From a checkpoint of a small transformer trained on Wikipedia.
Architecture: tied embeddings, normalized queries and keys, ALiBi.
Training: a variant of Muon for these matrices, 7490 steps.
MLP neurons of a small language model. Each row is named by its layer, matrix (up: input weights; down: output weights) and neuron, and shows model dimensions 0-159. Each number is 500 + 25 x the weight over its row's rms, rounded and kept within 0 to 999. Numbers have three digits each.
After each neuron's rows, "fires after" lists the tokens most often just before its 100 highest values on Wikipedia text that the model never trained on.

L3.up142:477498486497492552524473481486507463485488503525518556498531480483477467540498527503472533490492530485518499525512493468499528513510506494448495520526542527501496493507500512491505480469468500543516490529509548521539521492510516523494434472488480535489517473478520444455469518508467533481483491561495503501490511507542495465485532488493511539535524452466515553494466514520486484531540519469536472482483456507482516509507497494517497479497466488542494479486509501464469496520444507
L3.down142:536506535435530484516523521433482501478536485490474456511528456494506506540503484521477491502518494453491538495481458509527449506484514442500506482529519467513448483467481507490507528533470479454524502512479508489509515510528522503495520495487495548502457482485532531556473506487490489519525537488495514526481488523509539516500503536492491505478447521501495496509514536465489483463486502501498515475551525497529523524497488487476502539548538537499474514497479499484470498468533507
fires after: " c", " (", " col", " b", " C"

L11.up384:478472520511487468487539506509465491474545510532487503508496496513475504472488512522491489496451524461509525483475546542545535502515544486500483530476506474532528484491483533484531485494556477492510474475494470448535455476513467474476483540539533495471494494467511525504521497486473567490451510447493519477515511498482510485503554506500491497485527537523487501552498483508475490498479498509510516544497466486467440519501499544523516507501475452498497468491489529493492537513511491
L11.down384:465488445502501468483513477514480564467507495473501456495479517544503504515526492481522512555523537510498535487474469512516556507493499517486503532468495512506470496508512482495536503479489473507496511501431485442496499502529468491542479464457550509505507487448550492491462509533483492493511519526475484488515492524521518458460488505479467501517497493514503513540514520501510482524505529503483475530498535464520535486555478530515477494540544517457516455490495487503487480505526490
fires after: "i", " S", "o", " Y", "-", "u"

L5.up98:479447480511504482535487478514535513487530514505471483430499495468450500566507500487495549514438493530513545526465463519511484485500503534481551509497508533455507530499510498520518484559498509468501456563468495499516496490509482460505478503523527497501525516486510492491492522496498461474534540519539494469516516507482461466500504489488515512467499507500508488498472511473530504520527489509476457501527502470485483505486488463492484490497478519528505456512514435553499506511478495
L5.down98:526504509482476530522458493450512505507537489501532500513491469543500487512529494518508479520512531473470508543478531560438498486469538509497522519481429507519466524524511468483514494507477502477443473527505496517514556512528492520496465563465490478497493441486492511552479475498495501512484464528501503489481467512476489539496524527495527445525503455503491482498507512488471488497517501502529501507508489490497486533518459482489507474490538522532520497524528480498455476514509542
fires after: " c", " ", " It", " qu", " b", " C"

L8.up147:495503514560518489500478460514482511518487511510467520516474474452478459531500527531461480492500556461489510506466522582511468513491486492495534504495503509518517477519493525464533470510492509546498501510499513500511432543485488473479486502502495502522473474504524503470553485448540512524493486486492495485518506475474511532519511541480505481468480501482507542480478447532509515518504488515476503527499447496512473490472517510519513505524472563460565471494507492522522495512496502
L8.down147:499471525526559464457511509461473478512512522530470502450492487514491468492492496541478520511491493476524453505478432524530494509513468497492496532552497481513510495524487555486506490506510521481501513495496520532496468527453516468545469513475520497521520494503533524507492505479498507490480476535533503499471505508539519507443490515523538519461483480499501520480490469457502531585449490509496507526461498509529501479504529461529485481466520502499541524479476491503501528508473476
fires after: "-", "–"

L8.up70:501468511529445483537488478529495493522510463513553465497482500488500509526492514467478511508511545502466521487470501518526442504512526458496517495531461503500504532503494556489495496526494455531533558518484535493483510531495502470448527492486528561542480492480495487504505510491536494504519460499501503460484525506498484527463484441486515478494508494502495462455476512506491473506496529561566474488509532529503502482461519511502513455501503478502481492491527499513447491521493520
L8.down70:471495477499478489489486524502506485498489466563486435469518580476470558515490527481483478479482494501524534540500488517487488473495473491521499510477481495502488464529557534452511524567491533500509526480481510538516523495473487476457481472509532515489476516547496530507467445481456537460509477449513503507493496516505501519516502490537488502492512512479529493502472478497517536517488483500538518473495503480520494528457497492486521507510493540519552513478511497501466517512476510
fires after: " d", " D", "-", " O"

L6.up173:465496480471521489504477485502467466527482482504489500476489548461536477513483499482527512474515481542466521516475499486450519499511527482479545507565484515547505532506544511531459471483434484510493544510442494477517507512538481507484543503485445500482496470493479497503505510498494464498499508529521578538507504454497515518515483524489508473509485490509522539472465457528508502518490507523525501493478524480549483528502544498527452500489470513534516505512498506494491472488512479
L6.down173:518513494497462502465536544495519490549550467553499510482500484507451485544492504506522505473457522547503540486517522506471510511531526519444484460494498531498489511499483495476523499516492540502498490504487525543492488537484492489497507581513455532532524483496503479530535479479481504509473498441486534497485489460469498480512541479500483508460505460503520498513522492487497484522474516451461486507441498519468500529468502530493511472516489472482483536489500523485482513535513465
fires after: " G", " W", " D", " g", " L", " O"

L5.up462:499519530521490464513535450467474521452473476508524506493468495484534488508501492483491553502495465499532468512521515458485514506476554466443490557504468475500520530493466522486543509522495466501487479514533543475491489511489501542514521445518516506497501510466489485530537485486503490447534490473510478496494531517555520484495511506495508496478552534532474503495494487505513485486478529444498532474486511498543531550496485529484508548502503491532479479479483477527487482467494505
L5.down462:499510538539508491535499503533513491513466450498478519503493474492476546507505512476457482464510522464505515508501498475474517507496519484480506475519466474522458523542522502436488490525508521510593485509517477464516500511492517497481537524482499475500512527552497515473494470494434465499502499520448487510459532531514538494487516476528530518486494505493488496515527468516512484508479495457489482487494477545518484519503534517503470493509467532561483504511455525466469517521534473
fires after: " d", " D", " t", " c", " st", "et"

L5.up126:477482486486500463497496521507497478534489490515500479508506457485469472507496497531465502504526527490453510529473491491513490537506503484517499538549504537492483515482493490492520520538517533538437539495505452524499530454498500504480536476512480509473510504523484502496541487533484500469490458485505437471522491490527551515485512512493484499506482468488452522533489498504487518538542519515488524462480531516534510451501437470520538442533458527494497526454519505514507490461498473
L5.down126:481491465502492470481461535544510458497445478501456530496506547504510481497485525499505500507511517534487504501497495504501504505551476511490500506501469513486505501507535483433497505497502496505469495473550482528522528489481507467485465500483475491474516546525498509516488462520489483520484547593524485484487511485527492448479524492523531524506505513501515535518518483527477494525481493474536532418493497509517513545455467498522547503503507463522506478543506500456483495497477475
fires after: "-", "|", "ajor", " Gold", " |"